Part of a small language model's weights.
Size: 16 layers, width 512, MLP 1344 SwiGLU, vocabulary 8192.
Architecture: RMSNorm before each block, biases on query, key and value.
Training: a variant of Adam for these matrices, 901M tokens, 3436 steps.
MLP neurons of a small language model. Each row is named by its layer, matrix (down: output weights) and neuron, and shows model dimensions 0-95. Each number is 50 + 12 x the weight over its row's rms, rounded and kept within 0 to 99. A neuron's up and down rows have the sign that makes its largest values positive.
A block is one neuron, or neurons of one layer that tend to fire together. After each block is what it responds to, as a language model described it from the Wikipedia text at the highest values.

L12.down1208:57 45 55 33 53 56 47 25 46 43 36 50 34 55 57 39 43 56 68 50 41 45 45 74 64 27 39 33 54 36 54 53 46 34 49 54 41 38 37 41 50 79 40 33 48 56 57 74 67 57 59 53 60 58 48 46 56 43 42 75 43 63 35 76 60 37 65 43 48 48 69 54 47 50 61 53 63 53 52 53 52 48 64 56 52 38 65 50 44 55 46 47 60 58 79 55
L12.down1232:34 43 33 35 67 42 49 41 33 45 34 42 30 30 47 46 58 51 67 46 62 77 61 60 39 51 35 55 63 39 68 67 57 51 47 32 52 36 54 47 49 65 29 52 63 47 65 35 57 58 48 65 26 43 37 47 31 42 47 27 44 53 37 69 56 52 36 52 42 40 44 48 46 46 59 46 61 49 62 38 38 49 42 32 65 51 56 46 45 64 31 81 45 41 43 50
Description: Separator punctuation inside numbers in wiki tables and infoboxes, such as the colon in track lengths (3:45), prime in coordinates, and dashes in |---| rows.

L3.down661:51 43 65 49 39 40 73 57 58 48 67 43 60 34 56 56 53 42 24 34 56 28 43 50 33 67 43 64 61 55 35 26 57 43 37 74 64 65 65 45 54 58 61 73 54 27 57 37 49 39 59 58 39 54 50 48 42 64 35 35 28 42 44 50 26 44 41 34 42 31 69 56 48 69 33 52 43 52 47 33 46 38 44 44 54 42 64 54 43 42 42 66 54 47 63 46
L3.down987:67 43 38 45 36 47 35 70 47 48 52 40 56 37 63 57 62 37 37 55 51 62 64 44 51 39 50 51 67 53 43 65 64 48 54 55 47 82 55 51 62 32 65 57 53 59 43 53 53 74 47 70 67 59 40 41 42 52 34 62 42 58 41 63 44 56 64 60 56 50 37 60 58 64 55 54 50 43 63 83 60 59 42 40 46 47 51 39 66 58 50 46 38 46 59 51
L3.down1155:63 42 56 46 32 61 44 51 71 44 63 57 52 52 26 38 18 38 66 65 55 63 53 43 56 51 52 51 44 63 69 54 49 55 56 38 53 36 54 59 57 55 49 57 60 45 52 58 55 50 75 61 50 41 46 49 61 61 37 60 35 45 45 22 67 56 38 62 53 54 53 41 57 25 62 64 72 46 47 58 55 32 54 65 47 45 33 50 53 41 53 58 49 64 35 30
L3.down1283:47 33 65 69 44 58 41 23 75 59 45 44 45 53 53 38 44 65 48 46 49 70 43 61 67 41 64 37 53 34 65 50 57 45 43 28 48 63 49 37 57 47 36 72 43 33 60 47 25 60 65 55 45 64 58 24 51 57 39 59 56 62 39 48 47 75 66 62 48 39 49 40 40 66 51 43 54 48 52 42 60 40 68 50 43 53 80 55 57 41 52 53 52 56 45 55
Description: Word-internal letter pieces inside proper names and rare words, especially the z in Slavic, Hungarian or Spanish names, such as Agnieszka, László, Vázquez, Mercedes-Benz, and Ector; also the invisible character after coordinates.

L3.down797:53 53 73 54 44 31 53 52 72 37 51 40 34 49 65 38 39 62 45 71 34 57 44 57 58 37 57 44 48 44 24 40 60 60 50 48 48 43 38 53 53 60 39 68 46 43 49 51 46 63 74 53 34 35 37 32 57 47 48 63 63 52 58 61 58 51 47 48 43 39 48 70 52 34 56 54 63 48 56 29 54 54 54 51 59 43 76 38 45 47 73 46 51 45 53 61
L3.down819:28 50 63 44 73 49 57 75 45 57 38 32 52 47 53 42 62 48 55 70 40 50 53 42 65 43 59 33 53 47 55 50 41 40 45 59 41 49 42 38 41 69 49 57 57 60 53 73 39 38 70 62 68 57 63 23 22 28 38 47 47 52 49 49 49 48 58 58 52 34 53 45 53 51 36 56 64 37 32 54 53 55 50 52 56 46 53 39 70 52 59 53 51 42 56 57
L3.down896:61 36 78 33 46 59 44 16 52 57 44 43 65 71 40 43 43 52 72 50 41 22 36 44 69 49 57 56 33 50 51 45 52 40 55 58 31 39 61 55 59 48 57 42 46 37 43 41 38 45 49 56 47 40 35 60 49 31 53 44 36 45 43 48 61 30 29 40 49 70 51 77 54 41 62 59 41 62 48 66 24 36 58 53 34 43 29 50 55 34 39 56 40 54 41 48
L3.down921:44 51 33 64 37 31 60 57 40 44 45 38 52 48 45 45 62 47 65 41 50 41 59 58 25 67 38 63 52 61 48 49 72 54 42 58 42 64 44 65 38 52 48 58 31 36 50 31 49 33 61 57 42 37 49 58 61 21 53 70 42 66 47 61 48 67 40 52 56 37 65 43 65 60 71 50 50 62 53 41 40 43 44 83 60 68 35 62 60 44 58 66 21 28 58 38
Description: Degree, prime and double-prime symbols in geographic coordinates, strongest on the longitude minute mark (87°10′), plus weaker mid-word fragments in names (Patt-on, Ke-tt-le).

L2.down40:47 30 54 62 42 51 57 42 49 65 50 58 50 46 48 37 62 57 40 41 55 50 51 53 59 59 38 51 57 62 44 63 40 58 58 59 48 34 30 60 41 57 64 40 31 55 69 22 54 54 45 44 52 46 43 49 58 49 66 53 23 40 43 59 45 52 50 57 51 43 51 46 61 45 62 37 50 57 57 52 61 67 36 69 44 65 64 51 30 52 38 43 69 54 55 62
L2.down174:53 42 65 35 39 69 54 56 44 51 29 42 68 49 54 48 47 38 57 69 53 56 38 56 47 53 79 39 50 75 64 51 54 38 52 48 42 33 65 61 57 51 43 54 50 73 63 55 53 51 53 46 63 49 35 37 52 46 38 62 70 38 53 43 60 59 44 34 58 67 55 42 38 48 60 24 62 46 56 56 58 65 38 52 58 52 68 54 52 57 47 48 33 61 39 46
L2.down245:58 46 41 29 45 39 50 44 44 34 64 41 36 47 45 23 44 53 49 66 47 57 44 50 51 73 80 50 52 44 40 27 58 46 64 47 58 51 37 40 53 69 67 37 61 43 50 48 28 50 54 46 45 60 60 58 43 35 56 56 58 45 56 47 52 69 24 37 62 55 64 58 41 61 49 39 72 43 68 45 67 54 65 48 67 58 86 46 32 50 42 52 60 85 55 63
L2.down538:65 57 60 61 78 58 40 62 36 46 44 64 46 49 64 51 56 49 26 40 46 62 64 38 46 60 67 54 54 57 53 50 46 44 32 50 28 39 25 49 58 49 66 38 47 45 42 39 51 30 46 51 50 43 37 37 44 29 49 49 41 40 52 60 40 64 59 34 59 65 61 27 68 46 71 72 57 32 71 35 45 63 64 57 36 50 59 63 60 70 62 46 51 63 52 62
L2.down608:47 39 54 36 32 26 60 43 46 60 42 62 51 59 53 78 43 42 51 41 55 60 33 58 65 31 54 43 50 38 45 54 47 54 45 40 39 53 49 54 67 43 60 41 47 46 73 50 71 38 66 47 64 50 39 22 28 37 33 58 47 44 69 58 59 54 36 57 76 40 66 31 64 49 49 38 45 60 41 55 28 54 67 48 41 38 76 59 51 36 44 52 62 33 45 46
L2.down614:32 53 36 57 44 43 43 54 57 30 70 69 59 43 77 49 72 29 69 59 33 36 38 69 49 54 50 44 63 65 32 33 39 45 33 37 52 42 44 69 38 56 68 42 39 39 51 55 35 28 53 43 27 30 45 50 60 75 68 63 44 35 51 48 57 44 22 68 64 29 45 48 24 47 35 36 52 65 43 41 66 54 75 49 60 43 32 73 50 32 70 42 45 45 37 37
L2.down1306:66 56 77 37 68 44 52 35 54 33 59 49 73 36 27 64 52 47 32 72 56 73 53 57 39 57 54 62 58 56 39 52 34 56 58 33 24 79 50 35 37 60 43 53 64 75 64 39 47 53 61 49 57 44 43 56 44 48 51 41 27 46 51 31 39 58 34 55 38 41 54 63 60 44 50 34 47 46 50 50 42 58 57 75 59 41 50 53 50 34 52 28 55 51 63 70
L2.down1341:62 55 52 39 45 30 48 31 43 29 54 48 41 63 26 49 36 74 27 54 63 48 59 51 54 72 48 56 46 45 52 45 52 48 62 59 44 65 52 63 43 56 64 38 37 47 47 31 58 57 62 43 48 49 59 61 47 57 44 52 52 67 36 54 41 31 52 34 48 53 50 58 41 26 42 52 54 64 39 44 40 56 79 60 46 40 44 57 67 42 40 37 48 64 51 55
Description: Mainly the degree, minute and second signs in the longitude half of coordinates (88°31′…W), with weaker hits on infobox field colons and scattered word pieces.

L2.down15:55 63 36 48 47 43 57 71 35 45 57 54 50 21 52 59 28 76 33 55 60 23 40 51 53 51 47 51 74 62 64 54 37 54 43 41 68 53 36 42 51 27 22 49 58 37 53 44 39 56 70 76 63 52 44 54 45 38 32 33 41 54 43 49 54 38 52 35 66 28 48 45 38 69 66 55 68 46 45 59 42 47 50 52 48 49 33 28 62 45 58 59 34 42 30 58
L2.down123:51 44 44 45 52 52 26 53 62 53 67 53 65 56 48 59 47 53 50 17 37 54 71 36 55 64 59 29 80 39 42 26 49 57 56 57 54 37 58 39 58 53 26 43 28 55 50 30 50 54 44 58 60 64 41 54 54 46 56 49 35 68 42 38 48 41 36 52 47 55 54 48 44 43 71 63 30 64 55 38 63 44 46 64 42 47 46 42 39 51 38 54 39 48 59 48
L2.down147:47 25 54 43 59 67 48 47 28 53 55 30 31 58 65 46 59 60 58 57 57 82 48 56 37 62 40 66 72 57 43 40 38 43 51 41 59 37 64 74 42 41 59 34 48 51 56 35 65 62 71 47 67 46 33 53 40 71 49 33 35 42 39 37 53 29 61 55 42 38 53 58 69 55 48 46 51 39 27 51 36 48 56 59 44 62 48 53 43 52 64 53 55 39 55 91
L2.down342:38 51 63 61 61 51 61 55 42 40 29 50 58 64 40 61 41 44 36 33 22 65 50 45 47 33 62 52 52 35 55 55 36 39 26 36 45 53 56 38 47 46 62 44 72 37 52 40 54 24 34 64 24 21 27 53 67 46 77 61 49 50 48 43 22 29 49 53 58 43 46 68 43 59 49 44 64 50 61 63 39 61 45 45 47 48 45 48 70 69 40 51 67 57 29 54
L2.down909:66 56 33 56 33 63 32 37 50 52 49 41 63 60 42 61 34 39 40 39 48 59 72 52 20 52 28 56 46 47 54 64 66 57 57 42 53 63 66 44 34 49 48 61 46 30 46 31 43 48 60 48 50 58 67 52 60 54 46 52 50 63 70 60 65 75 37 52 64 39 51 45 52 57 35 51 60 53 48 59 42 50 55 55 66 54 56 58 53 35 40 71 30 47 56 53
L2.down1053:69 42 34 48 56 58 35 60 59 36 36 40 57 58 53 51 40 31 37 47 61 33 67 65 44 42 50 65 30 52 44 51 35 58 44 27 53 56 42 47 45 45 61 51 29 42 57 45 49 61 45 55 55 49 30 62 50 52 59 64 64 58 35 49 41 52 61 52 54 53 33 66 57 51 31 54 53 81 54 43 41 35 63 59 53 42 67 40 39 52 75 57 33 62 52 56
L2.down1168:20 40 48 55 67 45 58 44 67 42 83 63 64 39 56 68 61 44 45 71 53 53 45 47 40 35 43 64 69 27 51 24 56 66 46 51 37 47 53 55 46 54 33 41 43 42 44 54 42 41 83 57 67 59 43 40 55 50 55 49 65 43 45 50 54 46 59 45 56 15 37 39 53 61 55 62 36 51 39 55 30 40 40 42 37 35 47 49 58 26 38 67 43 66 34 58
L2.down1261:39 49 72 46 31 54 45 44 42 62 47 48 49 67 58 45 40 41 44 51 52 59 41 27 48 20 42 56 63 64 59 36 34 65 34 41 45 60 73 49 37 42 55 45 51 41 51 46 33 47 63 48 26 73 46 37 45 60 42 47 25 63 46 62 47 42 44 25 55 40 50 63 43 51 60 46 51 56 65 34 52 39 27 44 55 48 41 47 55 50 28 37 49 48 45 62
Description: Fires on word-internal letter pieces, mostly z, h or š in foreign names (László, Kajzba, Francešević) and the h in km/h; sometimes common words like such or following.

L12.down632:58 69 36 61 63 44 43 44 67 57 43 44 48 64 31 41 50 39 64 67 50 54 57 57 58 47 56 15 42 68 61 40 52 52 58 37 52 45 52 33 35 56 46 55 42 53 36 55 45 56 44 54 51 80 35 47 47 53 61 46 41 27 44 54 58 53 40 60 63 66 52 66 67 53 34 40 55 71 43 57 21 57 62 59 53 72 41 31 52 57 52 49 39 54 60 57
L12.down1290:61 65 51 39 59 57 55 45 64 44 17 49 59 29 59 70 56 64 59 53 59 71 46 50 43 53 54 59 50 41 33 58 52 41 46 49 39 40 51 28 34 61 76 66 42 73 29 66 36 52 47 69 58 45 49 48 55 39 44 56 45 59 54 51 36 64 59 56 64 38 68 61 56 49 36 41 27 45 45 49 71 58 65 56 56 45 51 32 52 28 57 53 44 41 49 49
Description: Mainly "such" before "as" after a plural noun or comma, introducing examples (sexual hormones, such as); weaker on verbs after subjects (served, started, reported).